config.toml
d_mlp = 1536
qk_norm = false
parallel_block = false
init = "normal"
init_std_up = 0.0361
lr_head = 0.0103
decay_fraction = 0.554
decay_shape = "linear"
seq_len = 1024
MLP neurons of a small language model. Each row is named by its layer, matrix (up: input weights) and neuron, and shows model dimensions 32-159. Each number is 200 + 40 x the weight over its row's rms, rounded and kept within 0 to 999.
After each neuron's rows, "fires after" lists the tokens most often just before its 100 highest values on Wikipedia text that the model never trained on.

L2.up563,245,226,171,249,269,214,165,198,224,218,192,250,196,233,174,227,195,227,246,227,196,241,196,145,223,231,212,197,186,175,278,209,172,228,160,174,199,172,203,150,177,143,155,237,220,135,151,194,193,189,134,273,197,214,229,205,280,244,199,201,145,208,181,113,210,178,240,255,215,274,168,168,244,185,157,257,209,186,210,198,191,253,165,131,204,169,195,215,229,183,154,289,153,203,184,186,238,260,238,88,266,204,264,150,220,157,116,292,184,191,131,186,211,147,236,235,197,203,238,210,221,177,154,189,212,191,232,178
fires after: ".", " |", ")"

L2.up425,179,255,144,195,172,271,204,147,276,172,275,233,165,255,180,285,148,222,305,202,237,194,161,103,237,233,225,234,232,136,130,233,193,251,175,140,192,292,187,226,179,168,143,230,195,304,204,227,175,210,209,236,143,228,225,247,193,153,165,226,155,202,173,231,221,205,208,188,182,167,158,244,189,212,189,209,240,256,198,174,238,197,151,184,240,163,220,177,170,219,120,164,226,208,144,209,219,199,204,152,166,186,222,258,256,209,116,146,187,178,186,152,224,221,207,178,223,205,187,268,208,196,163,172,234,206,166,265
fires after: " to", " re", " in", " would", "n", "t"

L2.up431,206,226,144,225,263,164,213,193,166,256,219,237,262,174,154,260,210,182,218,185,206,183,231,161,171,178,188,235,172,208,253,235,286,210,236,237,217,183,230,203,198,234,253,205,198,169,111,157,202,187,162,184,226,200,134,195,187,205,225,138,154,218,179,207,189,203,212,146,134,243,203,209,200,224,227,186,202,276,255,230,112,267,112,195,276,145,84,245,240,218,225,199,202,284,241,176,112,222,118,167,310,214,187,192,170,142,162,218,211,225,199,206,177,182,170,259,173,203,241,227,274,264,185,223,277,203,174,226
fires after: "0", "1", "′", "9", " "

L2.up928,175,224,210,137,165,234,226,229,238,228,273,217,187,181,197,248,130,216,202,140,235,253,224,161,320,221,152,126,208,145,162,225,170,214,176,248,169,170,231,230,189,268,225,130,223,245,240,174,232,175,137,213,223,229,193,209,265,209,177,130,194,228,235,221,213,122,185,233,237,241,163,231,202,196,166,251,223,195,168,281,155,184,242,311,262,149,208,194,218,182,181,173,239,223,220,172,216,210,164,215,146,210,61,210,146,186,213,171,228,200,177,206,166,174,225,236,154,191,202,194,208,182,237,235,165,161,281,179
fires after: " ", "4", "2", "0", "1", "3"

L2.up1261,213,157,204,194,230,259,186,274,136,228,172,240,178,198,186,197,150,248,199,186,221,150,217,222,272,178,149,121,233,138,223,214,118,169,210,143,169,219,195,222,125,245,255,141,191,170,228,261,178,223,227,251,157,177,221,247,242,213,192,214,231,179,252,169,203,172,211,152,156,203,195,172,220,258,230,174,135,208,193,197,210,215,197,237,267,179,189,176,171,161,181,163,228,169,129,175,212,218,194,220,197,159,170,242,221,329,198,280,96,247,194,208,248,204,206,156,194,117,152,227,169,217,190,263,281,224,164,227
fires after: " |", " ", "1", "-"

L2.up1304,179,255,220,261,245,241,192,158,189,193,261,174,257,260,279,208,181,186,218,184,225,200,191,180,220,223,141,188,144,160,158,261,287,261,219,234,191,254,228,221,215,198,141,157,219,294,214,116,196,211,220,231,244,229,226,205,214,220,187,212,110,155,146,192,268,167,169,146,236,253,196,209,216,192,219,245,213,170,147,192,277,181,214,242,249,178,163,194,169,215,183,198,225,140,125,247,187,250,170,131,207,188,209,145,175,163,178,304,237,177,232,179,249,182,130,212,236,175,166,185,164,168,223,197,259,241,257,192
fires after: "1", "7", "4", "5", "3", "0"

L2.up604,208,110,182,235,196,149,199,186,271,211,128,260,210,269,190,121,201,179,230,258,210,220,223,228,219,276,214,172,160,183,161,207,243,199,137,155,150,192,247,154,211,238,204,185,257,243,209,183,243,174,205,219,169,213,245,231,205,192,171,149,236,266,213,181,141,203,203,178,250,272,175,229,166,171,206,246,203,160,187,222,140,210,164,226,234,235,245,189,105,228,177,171,231,154,143,248,209,301,192,220,203,249,86,234,201,179,177,180,197,248,174,217,167,229,159,259,213,160,127,115,187,202,136,211,132,206,115,194
fires after: "\n", " |", ")"

L2.up700,135,282,219,224,159,242,212,180,180,206,235,230,183,245,188,211,205,256,175,182,217,132,153,202,254,225,190,167,195,192,243,201,191,103,216,188,228,162,226,209,267,226,261,163,296,207,213,154,204,260,234,224,197,172,162,232,167,234,187,258,140,181,191,182,222,106,136,199,207,201,194,187,236,174,153,249,153,200,170,187,221,207,215,203,222,186,163,87,203,183,255,253,216,178,79,137,177,150,213,244,201,178,190,204,293,274,128,297,244,208,169,263,190,218,147,167,202,177,183,224,148,148,130,191,258,156,224,248
fires after: "1", " "

L2.up379,172,230,282,231,252,272,122,256,177,173,215,237,232,150,186,196,248,254,181,104,187,157,205,195,160,185,215,179,181,158,174,228,160,253,221,177,165,156,203,269,228,209,217,303,184,224,188,204,179,166,272,245,272,192,183,256,228,181,226,205,162,187,213,209,179,192,156,222,178,230,221,187,188,223,238,254,224,173,130,152,307,158,241,203,222,154,230,224,226,177,187,181,200,261,208,162,140,277,190,234,223,153,261,162,178,208,206,173,259,190,169,216,178,196,216,191,210,220,247,70,223,165,209,181,179,141,183,92
fires after: "0", "6", " Bo", "V"

L2.up361,197,212,138,205,187,244,213,164,212,159,198,165,239,213,196,233,227,228,172,185,212,162,145,233,162,191,114,186,160,126,218,202,216,227,228,120,177,151,229,223,187,206,149,161,265,245,158,140,280,169,244,146,163,280,242,253,239,274,145,186,245,166,189,242,241,217,129,201,202,179,240,263,245,153,249,210,214,129,138,156,202,230,248,198,146,235,166,191,213,279,182,129,207,147,250,215,128,202,123,142,214,171,192,211,209,220,207,229,185,179,188,207,150,231,204,224,200,178,232,199,162,156,171,194,195,251,193,201
fires after: "6", "4", "7", "8", ";", "5"

L2.up602,153,184,176,243,206,174,238,192,313,154,167,274,203,180,177,189,173,290,159,175,260,243,213,138,258,201,220,251,153,181,188,175,245,197,186,150,145,183,220,239,157,229,214,148,228,221,206,184,242,184,232,106,186,186,139,156,237,278,202,204,149,206,216,189,191,188,188,175,158,226,231,216,232,259,183,236,261,170,217,119,172,276,266,266,181,185,182,177,216,229,218,203,218,141,223,184,226,169,162,156,287,173,223,235,189,184,221,218,254,235,245,217,249,168,246,207,178,167,187,132,188,134,183,188,131,183,158,280
fires after: "\n", " No", " mi", "0", "2"

L2.up1302,135,176,171,235,129,236,173,212,185,175,175,126,238,185,188,223,131,232,230,236,227,214,215,189,193,144,188,162,208,174,177,185,152,217,229,201,110,231,184,238,161,166,192,138,235,136,224,204,212,146,235,202,155,223,214,331,148,166,223,216,153,167,214,208,205,192,202,172,203,162,271,165,223,126,199,167,187,206,150,191,203,212,157,318,146,210,201,224,179,215,167,195,224,193,161,195,193,185,211,239,178,193,197,190,153,212,212,208,156,214,69,150,153,207,180,265,205,163,237,253,203,184,185,168,234,164,247,240
fires after: " ", " |", "---|---|---|---|"

L2.up644,179,152,217,198,208,165,232,173,241,210,252,249,252,211,175,229,172,241,123,215,232,156,190,192,252,207,141,209,206,151,264,242,230,237,187,179,156,204,192,226,181,193,255,169,144,178,187,160,146,221,179,208,125,194,185,197,149,157,189,179,224,241,194,193,214,330,269,229,168,191,189,175,233,247,222,244,224,195,90,203,253,235,287,191,212,204,153,267,188,211,201,186,190,140,143,122,138,192,170,211,205,247,228,200,189,193,203,130,180,216,251,136,190,203,295,227,194,224,209,180,208,124,200,202,193,137,268,163
fires after: "9", "1", "0", " album", " Authority", " Genus"

L2.up638,266,195,277,196,216,184,184,266,238,219,144,244,141,207,219,207,141,224,180,233,249,226,231,172,188,194,184,169,213,200,161,242,254,232,153,132,204,214,175,222,207,239,223,201,243,175,208,221,265,191,154,316,239,209,232,219,279,190,186,204,151,205,198,183,191,266,213,202,220,183,159,281,167,202,189,243,213,197,167,222,131,158,210,202,169,194,239,174,123,230,203,137,147,207,193,267,151,160,195,126,181,203,166,169,245,164,157,229,147,212,201,252,118,202,132,172,228,117,199,266,179,202,184,193,298,255,260,176
fires after: " |", ")", "."

L2.up393,186,207,234,225,206,190,243,194,295,142,163,188,189,208,146,241,182,216,195,210,236,144,168,138,256,257,162,193,134,221,224,207,174,196,142,185,198,144,148,262,250,200,229,258,267,161,150,153,212,160,167,217,176,205,167,207,238,215,245,235,232,177,238,284,251,191,259,169,239,118,129,248,179,191,163,150,192,269,281,146,203,238,171,248,242,218,136,212,241,194,215,200,132,217,161,142,202,183,137,210,175,182,128,217,126,304,222,250,197,226,154,264,179,159,237,204,161,232,169,181,193,151,182,193,215,223,155,205
fires after: "1", "2", " In", " Li", "du"

L2.up409,223,233,210,230,178,222,121,173,203,224,176,247,242,148,171,157,262,214,225,169,248,250,253,127,183,187,207,167,158,136,260,201,210,124,254,146,203,190,275,152,194,235,154,258,219,177,255,195,196,178,172,159,241,243,254,118,250,236,211,224,212,235,98,315,252,124,196,193,137,240,165,277,145,179,250,193,260,234,191,246,150,161,248,248,211,164,192,146,245,223,161,193,165,211,203,230,187,175,194,231,217,184,122,286,196,254,245,208,201,218,185,190,215,186,189,179,222,258,229,161,112,210,159,234,221,140,224,150
fires after: " the", "-", " in", ",", " of"

L2.up801,187,180,205,223,194,134,109,161,267,206,228,223,162,151,186,239,212,233,250,244,141,279,161,198,170,230,234,186,166,102,173,218,125,215,223,206,195,116,233,253,234,218,204,153,240,230,210,196,164,179,171,245,189,222,188,241,250,198,200,136,213,182,242,223,248,144,162,287,279,192,188,224,283,230,176,244,180,245,169,207,207,189,196,251,225,116,197,202,88,216,220,210,197,217,148,177,225,163,230,274,197,210,146,192,147,276,205,182,176,254,176,132,201,182,248,238,194,183,207,154,247,185,200,184,236,223,180,203
fires after: " ", " |", " Democratic"

L2.up1471,200,148,196,282,167,189,195,253,164,185,137,194,251,167,189,233,198,284,182,148,180,187,255,108,212,196,269,181,182,164,147,224,150,207,220,172,207,129,270,172,213,259,207,173,270,173,225,170,118,185,180,211,222,182,166,217,228,194,293,189,207,227,192,179,173,204,198,259,255,169,164,142,278,153,164,189,229,205,96,217,205,197,230,241,178,154,214,191,212,261,172,175,230,181,224,142,197,251,157,260,151,178,165,147,187,153,178,172,133,186,183,122,185,195,153,199,228,115,194,187,226,210,199,182,216,151,142,271
fires after: " |", " ", ";", "---|---|---|---|", "V"

L2.up353,193,188,206,214,235,217,180,251,109,256,205,229,260,149,144,185,128,216,205,240,206,223,244,122,280,153,232,171,178,165,209,188,234,200,202,236,213,197,186,266,179,210,185,175,202,226,147,171,172,125,230,229,191,207,131,227,258,179,257,220,250,113,116,167,178,205,137,173,173,153,236,194,186,213,210,239,193,197,137,258,221,193,238,193,206,238,212,223,94,155,183,254,183,256,220,201,230,188,224,171,216,152,220,191,171,145,215,207,228,241,245,183,263,263,187,193,183,182,217,237,285,208,127,87,248,97,226,214
fires after: " A", " a", "P", " T", " Comp", "A"

L2.up1399,284,247,236,143,248,206,238,157,194,214,205,243,269,178,178,107,131,186,183,232,231,246,261,160,166,218,224,185,172,207,217,227,210,227,192,96,245,185,274,233,211,189,154,273,218,250,203,129,181,206,286,230,233,201,245,245,187,106,197,226,190,193,169,172,242,270,190,226,185,243,218,234,150,188,187,223,209,252,187,181,229,210,199,209,323,160,209,194,172,250,157,166,220,107,180,171,220,218,177,231,209,211,150,204,172,223,172,230,150,194,226,223,110,143,219,207,174,166,165,191,205,217,170,179,201,291,220,196
fires after: " |", ".", ")"

L2.up264,207,228,243,181,249,188,218,260,217,212,231,175,192,204,250,142,175,197,234,185,207,251,231,163,222,219,164,242,172,166,187,270,266,228,167,158,199,159,256,220,131,164,151,221,226,196,186,190,180,227,140,212,225,177,261,242,235,174,156,157,236,186,164,125,231,249,211,223,169,206,134,254,183,145,206,234,196,199,117,243,174,174,215,144,188,173,217,217,169,209,130,266,152,160,215,232,203,209,214,169,247,211,169,231,221,116,198,220,195,162,165,257,138,143,233,295,216,168,220,204,189,237,137,194,312,209,273,235
fires after: ".", ")", " |"

L2.up45,263,190,203,204,198,143,212,207,221,248,228,193,186,168,102,242,199,174,197,226,175,261,236,180,181,290,159,106,177,204,116,192,121,268,215,204,223,168,219,187,188,167,276,206,211,208,186,262,228,174,303,138,218,206,172,251,227,145,150,197,178,156,250,220,246,182,164,241,181,229,206,233,277,130,216,170,261,245,215,205,152,246,181,257,232,175,160,169,210,244,148,175,225,211,243,94,172,222,181,212,196,181,156,202,172,241,173,233,176,229,175,198,158,174,180,191,189,191,236,160,242,186,160,223,242,166,218,241
fires after: " ", "\n"

L2.up1464,212,229,237,202,212,110,177,255,109,130,207,150,190,176,183,153,172,236,210,137,233,218,207,108,257,187,210,230,250,161,158,238,192,183,219,163,185,267,218,220,165,315,232,175,218,132,189,145,188,265,269,201,193,201,152,188,180,207,151,266,200,238,94,182,153,136,204,229,202,129,146,225,206,235,214,168,282,145,225,206,159,192,208,240,242,189,193,206,268,201,161,176,218,157,105,226,208,285,204,181,165,186,195,228,214,234,279,217,176,233,186,239,230,244,219,166,219,186,217,203,170,260,232,222,155,238,237,154
fires after: " and", " to", " Lu", " or", "4", " he"

L2.up1297,242,207,193,207,177,153,205,134,169,211,235,231,194,207,222,222,180,204,204,262,187,228,195,270,259,250,204,231,175,212,214,267,205,152,206,177,174,178,212,229,229,158,199,218,203,207,165,216,245,194,196,202,180,184,227,203,233,169,148,150,186,132,194,170,260,218,258,232,176,275,181,202,171,131,179,191,237,201,205,217,218,199,216,240,227,177,144,234,154,229,218,154,161,186,237,197,196,231,137,147,242,207,110,163,130,179,201,240,211,270,246,245,188,181,259,75,161,184,221,246,195,137,233,229,190,104,220,283
fires after: " a", " A", " An", " The", " an", " my"

L2.up75,139,245,255,166,196,191,231,146,251,253,200,235,264,176,195,183,180,223,210,215,252,268,198,179,218,268,160,262,186,191,237,169,215,173,161,191,198,199,198,142,219,118,158,177,232,225,201,243,205,178,225,180,152,310,198,189,271,174,166,195,175,201,215,196,231,123,233,172,259,135,247,175,265,262,201,299,224,120,138,156,187,207,201,168,239,233,271,197,257,182,142,215,169,170,184,244,113,194,239,153,177,130,247,200,244,204,183,194,219,148,235,121,243,269,187,187,191,235,192,291,166,156,243,196,198,153,216,202
fires after: " ", " in", " the"

L2.up96,191,142,181,134,189,233,184,248,221,145,239,166,219,185,262,261,209,179,236,224,216,203,181,167,182,141,177,164,191,199,131,210,201,222,189,138,286,131,193,272,149,155,189,208,229,145,205,205,328,164,265,209,210,188,269,308,258,264,244,169,137,106,194,168,211,226,167,157,149,223,163,171,157,227,217,260,232,192,188,159,202,241,197,234,156,227,210,176,259,238,128,195,181,257,199,246,185,184,170,185,190,219,181,241,197,165,185,219,224,218,135,157,213,189,171,182,172,115,176,201,194,131,231,239,154,230,302,238
fires after: "5", "0", "6", "7", "4", " wh"

L2.up715,250,232,211,194,246,207,148,210,214,205,148,165,187,229,225,148,123,230,191,215,205,225,124,196,168,173,227,264,189,210,217,227,195,196,132,227,199,187,177,214,132,219,230,208,182,221,276,131,228,212,259,214,278,219,160,275,233,234,175,183,164,226,226,206,199,278,181,188,168,151,123,165,236,180,273,169,177,229,255,198,278,225,272,199,213,225,119,186,155,146,208,197,220,92,146,169,174,198,145,182,211,203,132,209,211,273,162,171,171,213,206,195,141,141,235,193,154,231,192,215,167,197,239,206,238,193,253,172
fires after: "9", "1", " was", " bar", " born", " Bar"

L2.up201,249,165,327,240,204,172,171,171,144,239,204,250,178,192,167,132,250,258,254,180,273,126,233,187,186,199,248,189,186,236,198,243,197,219,234,193,223,196,89,173,200,224,182,279,166,192,264,211,179,134,180,183,192,253,220,191,133,221,187,174,205,146,149,195,248,156,187,227,161,256,112,169,238,242,211,213,222,166,213,172,259,152,158,201,239,220,199,185,129,185,178,184,165,272,280,221,185,232,184,208,235,244,145,186,201,201,239,147,231,202,172,105,210,256,122,136,199,190,255,208,190,151,159,163,213,148,190,220
fires after: " in", " the", "In", " The", " at", " an"

L2.up1053,232,197,253,155,248,183,121,277,252,266,216,204,292,131,199,204,231,168,245,180,139,240,198,171,156,205,183,162,249,181,187,183,252,258,198,158,158,224,90,177,213,194,194,147,221,202,181,107,200,230,114,216,191,187,303,177,167,184,205,259,261,122,215,227,247,168,224,151,151,138,218,244,170,223,147,208,257,191,122,191,234,163,197,235,189,226,213,204,193,246,178,159,195,214,206,198,225,216,247,223,241,162,172,240,116,206,172,183,280,215,238,231,303,227,263,213,160,206,187,182,142,197,198,191,184,163,184,187
fires after: "s", " ", " S", "ry", " L"

L2.up280,264,203,222,235,224,96,236,298,228,227,134,216,209,173,138,224,221,223,214,259,225,200,198,193,197,200,162,184,177,227,112,273,235,210,178,204,181,190,170,181,227,176,178,129,207,229,203,216,83,114,195,191,240,232,297,215,194,204,183,196,203,250,139,182,168,219,203,188,196,290,183,220,199,207,195,255,187,171,181,156,158,216,211,168,206,166,222,168,174,219,138,220,167,201,176,235,223,263,213,181,148,230,204,179,169,141,266,184,147,202,164,205,170,295,137,266,255,212,193,215,231,211,114,168,163,268,182,207
fires after: " |", ")", "."

L2.up229,305,210,157,165,303,236,130,203,163,201,230,324,195,252,161,163,202,173,243,226,143,235,194,272,177,156,179,214,116,210,212,263,215,169,92,167,183,173,266,173,202,203,118,177,151,165,175,154,174,232,144,200,189,182,271,214,189,207,187,170,216,235,196,199,167,222,290,286,275,268,181,197,197,129,153,207,142,210,200,165,243,168,111,175,268,216,160,198,236,246,162,264,191,157,221,186,253,210,206,214,220,233,160,235,178,174,164,184,159,240,174,251,194,219,221,295,194,191,232,193,192,142,100,186,176,189,136,168
fires after: " |", ".", ")"

L2.up1087,273,178,211,249,222,166,155,291,253,274,160,158,139,160,236,157,211,199,247,220,200,132,248,212,148,214,188,235,187,180,233,244,227,171,118,217,150,137,172,197,189,232,141,173,228,206,252,209,164,238,210,235,195,177,227,205,209,163,163,212,272,178,209,134,176,197,270,243,237,236,135,237,101,241,193,195,192,130,196,126,173,196,202,228,221,160,217,211,139,263,205,152,203,158,187,256,230,243,199,206,216,250,183,217,220,168,124,238,154,261,187,196,285,149,183,224,241,200,223,202,169,185,193,229,265,210,177,239
fires after: " |", "\n", ")", "."

L2.up564,137,235,164,175,268,205,135,189,223,195,184,136,253,262,179,203,148,156,314,154,146,195,142,184,252,259,151,191,174,186,149,209,217,154,179,241,201,250,200,228,233,185,150,210,254,213,179,203,196,168,184,215,181,186,175,225,170,184,201,270,215,185,189,192,221,216,163,183,181,160,229,208,220,201,255,233,234,277,243,118,217,193,208,187,242,136,277,157,201,180,194,163,216,247,220,251,251,181,195,90,189,215,177,210,227,223,231,157,242,306,226,160,209,148,208,146,272,162,136,203,216,194,195,221,243,222,149,154
fires after: "s", " S", " ex", " So", "te"

L2.up780,241,160,212,205,215,148,117,248,139,237,179,250,139,249,155,198,189,173,253,208,234,225,309,220,242,190,101,228,180,191,231,219,216,207,170,162,194,172,281,223,203,201,248,217,236,169,220,170,227,194,167,254,179,210,229,185,201,200,81,241,200,180,166,161,176,186,220,176,260,234,168,131,196,196,180,192,164,174,222,228,234,135,165,163,222,273,248,238,149,257,191,264,165,221,247,106,166,187,262,195,187,220,226,196,206,189,173,239,185,225,183,207,240,209,263,220,244,259,299,204,201,203,140,195,113,148,199,198
fires after: " |", ")", ".", "\n"

L2.up1139,221,136,232,235,222,238,184,311,218,247,179,263,185,226,217,154,182,249,215,186,255,170,264,269,214,165,238,215,192,148,156,234,227,223,162,117,206,110,217,159,104,208,179,181,205,236,139,191,213,209,238,261,257,212,188,228,181,179,185,231,274,144,187,176,258,177,152,229,175,217,195,217,185,174,216,206,200,211,154,258,227,158,105,128,242,223,158,164,162,181,167,264,175,198,190,266,227,270,282,194,154,203,205,165,212,189,233,173,195,234,192,164,157,201,197,218,230,171,170,193,219,205,125,220,204,198,163,182
fires after: " |", "\n", ")"

L2.up421,165,257,255,278,187,161,199,148,165,204,233,193,215,263,235,208,273,184,270,213,189,147,190,194,184,142,259,156,235,216,181,158,215,267,281,197,146,186,236,149,231,213,205,187,219,172,256,186,201,192,217,167,192,189,137,190,263,126,259,196,221,160,199,173,135,125,188,184,174,180,250,174,175,194,181,263,232,219,232,264,233,220,142,261,150,232,199,255,135,169,183,171,214,191,175,171,186,201,129,136,258,235,182,195,249,271,195,269,202,225,202,205,181,187,207,253,183,148,211,233,144,170,240,229,266,238,251,192
fires after: "–", " and", " San", " ", " Saint", " Quarter"

L2.up802,214,222,189,197,159,220,177,185,184,203,179,115,190,239,100,220,174,321,237,159,116,218,260,225,193,247,197,112,325,203,238,208,224,160,205,217,189,190,185,219,238,199,136,209,190,170,192,171,258,159,146,279,160,222,178,247,228,207,190,269,209,179,228,220,181,109,121,202,145,161,233,179,191,184,211,160,206,176,213,213,247,182,173,172,156,250,250,232,195,165,230,174,211,223,168,245,189,169,209,130,147,229,229,238,225,225,234,203,214,258,181,149,184,207,209,148,199,205,242,276,197,188,179,180,181,137,190,184
fires after: " in", " A", " E", "s", " S", " after"

L2.up753,299,195,250,147,227,179,220,259,146,263,159,235,215,214,278,272,144,172,245,231,196,248,199,163,216,286,229,202,155,224,234,218,208,207,160,169,143,197,151,246,111,150,129,163,242,226,121,235,207,189,181,204,140,162,150,267,276,182,155,206,238,167,169,166,178,218,203,150,237,141,178,121,221,135,268,245,164,247,252,241,224,219,235,220,135,227,196,164,168,176,145,178,140,192,243,200,234,246,197,216,203,161,104,214,175,213,269,173,219,171,175,247,217,193,197,160,166,220,211,330,157,194,213,155,222,139,188,154
fires after: " a", " A", " ", "W", " P", "P"

L2.up567,168,191,307,213,183,218,198,90,223,213,166,188,162,203,149,267,223,169,197,267,206,115,136,173,197,252,208,274,174,183,170,194,243,174,196,241,171,232,167,176,204,251,235,199,267,167,205,189,161,170,227,246,172,234,234,173,259,260,149,151,312,151,185,195,238,170,197,131,144,196,176,212,251,164,123,149,271,166,237,192,175,176,151,268,197,219,266,174,230,139,193,180,221,190,221,226,201,245,226,167,222,171,202,217,202,259,183,184,249,154,191,150,248,239,256,126,217,230,256,184,195,140,197,235,171,190,192,335
fires after: "–", "2", " "

L2.up537,227,138,233,156,186,221,246,172,227,246,201,221,188,231,210,160,217,189,207,258,183,202,232,191,164,272,212,200,249,187,181,156,256,180,139,234,194,223,210,225,159,178,168,159,203,233,187,193,243,204,181,186,178,229,228,161,289,201,203,174,210,246,249,160,234,140,186,191,216,256,180,151,196,215,254,155,237,240,218,148,224,248,221,243,180,194,167,244,157,181,197,196,146,158,190,147,229,283,207,222,202,232,142,236,188,202,314,148,149,214,175,132,220,164,262,183,185,287,190,224,155,59,170,238,276,240,111,154
fires after: " S", "s", "S", " ("

L2.up784,279,172,206,182,247,139,191,229,226,223,153,179,211,225,222,178,223,157,228,271,108,171,205,188,172,183,276,174,223,256,202,220,169,295,194,220,186,228,81,187,220,167,174,168,264,186,214,167,176,250,144,175,194,148,213,151,279,181,175,180,298,227,188,159,235,250,167,190,216,268,161,190,219,196,172,196,193,228,211,261,223,206,185,199,269,233,197,186,230,218,222,145,166,208,257,177,143,241,256,167,255,219,241,280,210,192,248,164,277,256,242,168,196,210,272,195,232,199,253,187,188,141,189,180,220,182,115,128
fires after: "S", "s", " S", "As", "T"

L2.up654,181,151,230,135,184,133,123,175,259,249,160,190,160,209,233,168,228,144,228,173,208,199,190,204,170,241,260,233,181,225,202,178,197,175,159,198,142,238,121,237,177,159,240,265,283,206,245,187,199,216,203,189,163,213,215,264,227,158,236,197,207,227,162,161,171,168,132,175,207,240,157,181,181,236,190,201,162,263,150,244,188,265,297,246,176,236,216,188,186,224,207,194,128,194,256,123,203,107,124,190,205,197,210,111,213,263,177,165,247,214,218,203,244,235,301,194,189,175,237,227,195,201,184,212,160,238,196,121
fires after: "s", " S", " Sa", " Z", "S"

L2.up920,167,329,171,165,207,220,249,141,150,236,256,229,224,245,115,181,256,229,219,179,125,256,177,194,209,163,201,254,229,215,180,172,176,211,241,188,200,262,131,262,177,185,219,181,260,164,190,222,153,187,194,193,230,162,219,123,192,178,174,202,228,187,181,186,195,157,239,249,218,160,146,152,181,202,224,136,228,171,228,182,204,262,190,236,222,279,196,296,222,181,192,192,175,218,138,246,213,186,182,137,192,219,200,185,262,222,166,205,216,209,261,140,165,239,223,265,110,161,201,208,172,144,231,175,219,204,263,197
fires after: " and", " ", "–", " or"

L2.up112,193,233,251,171,187,166,204,254,205,189,125,145,154,197,264,179,229,224,179,217,180,179,210,177,256,197,182,205,229,219,127,166,158,162,176,169,134,201,202,189,272,222,181,190,181,178,132,281,151,188,234,160,144,249,242,229,249,244,138,205,226,244,180,149,265,203,153,168,182,149,152,185,235,224,268,169,143,250,301,182,287,240,237,254,166,205,218,232,144,211,173,230,177,147,267,183,207,235,207,156,266,172,166,259,210,186,237,220,214,229,151,144,181,225,173,241,109,205,160,269,204,226,254,167,186,228,189,121
fires after: "\n", " ", " United", " F"

L2.up752,196,223,208,196,234,228,193,260,145,175,147,162,283,202,199,194,231,165,177,209,216,231,188,163,148,188,194,277,252,213,185,184,242,217,159,199,174,201,269,222,223,171,212,191,208,261,168,182,159,256,286,241,227,232,177,206,229,196,177,216,182,278,239,123,228,182,163,187,269,225,167,144,223,158,175,209,290,166,237,156,170,129,155,176,214,282,157,186,238,203,188,208,202,255,227,247,185,237,216,279,191,179,197,130,173,234,167,174,150,178,166,173,212,180,222,234,102,210,237,188,215,164,216,191,168,172,219,115
fires after: "0", "7", "8", "d", "9", "6"

L2.up1504,220,137,202,226,229,185,199,253,208,154,209,199,171,194,169,222,120,271,202,188,247,289,210,251,254,254,236,150,153,222,234,222,205,298,154,178,216,235,195,169,146,183,214,138,189,113,190,213,185,209,170,120,232,156,209,190,223,236,219,248,176,175,258,184,208,177,158,145,192,199,162,163,195,140,221,181,144,263,197,193,150,262,219,218,192,178,242,208,218,205,237,204,170,165,228,220,236,143,159,189,223,164,219,172,197,268,142,98,235,212,229,199,225,218,301,159,207,192,131,219,216,139,132,208,181,205,200,180
fires after: "2", " |", "1", " ", "0"

L2.up39,241,179,199,169,163,257,151,228,212,224,170,199,261,195,238,237,177,196,214,146,156,229,145,220,183,303,153,190,252,199,205,198,193,180,192,180,242,182,229,223,242,220,127,178,264,187,200,165,254,141,219,207,200,195,275,179,270,186,144,212,185,226,142,180,267,226,156,187,177,240,184,215,216,183,209,263,170,283,203,196,183,191,161,186,170,160,218,211,203,135,206,207,199,189,128,191,213,230,232,194,177,178,210,212,236,151,136,230,201,262,158,152,157,321,276,132,222,154,276,191,148,170,203,163,147,263,120,212
fires after: "s", "k", " K", "S", " ", " S"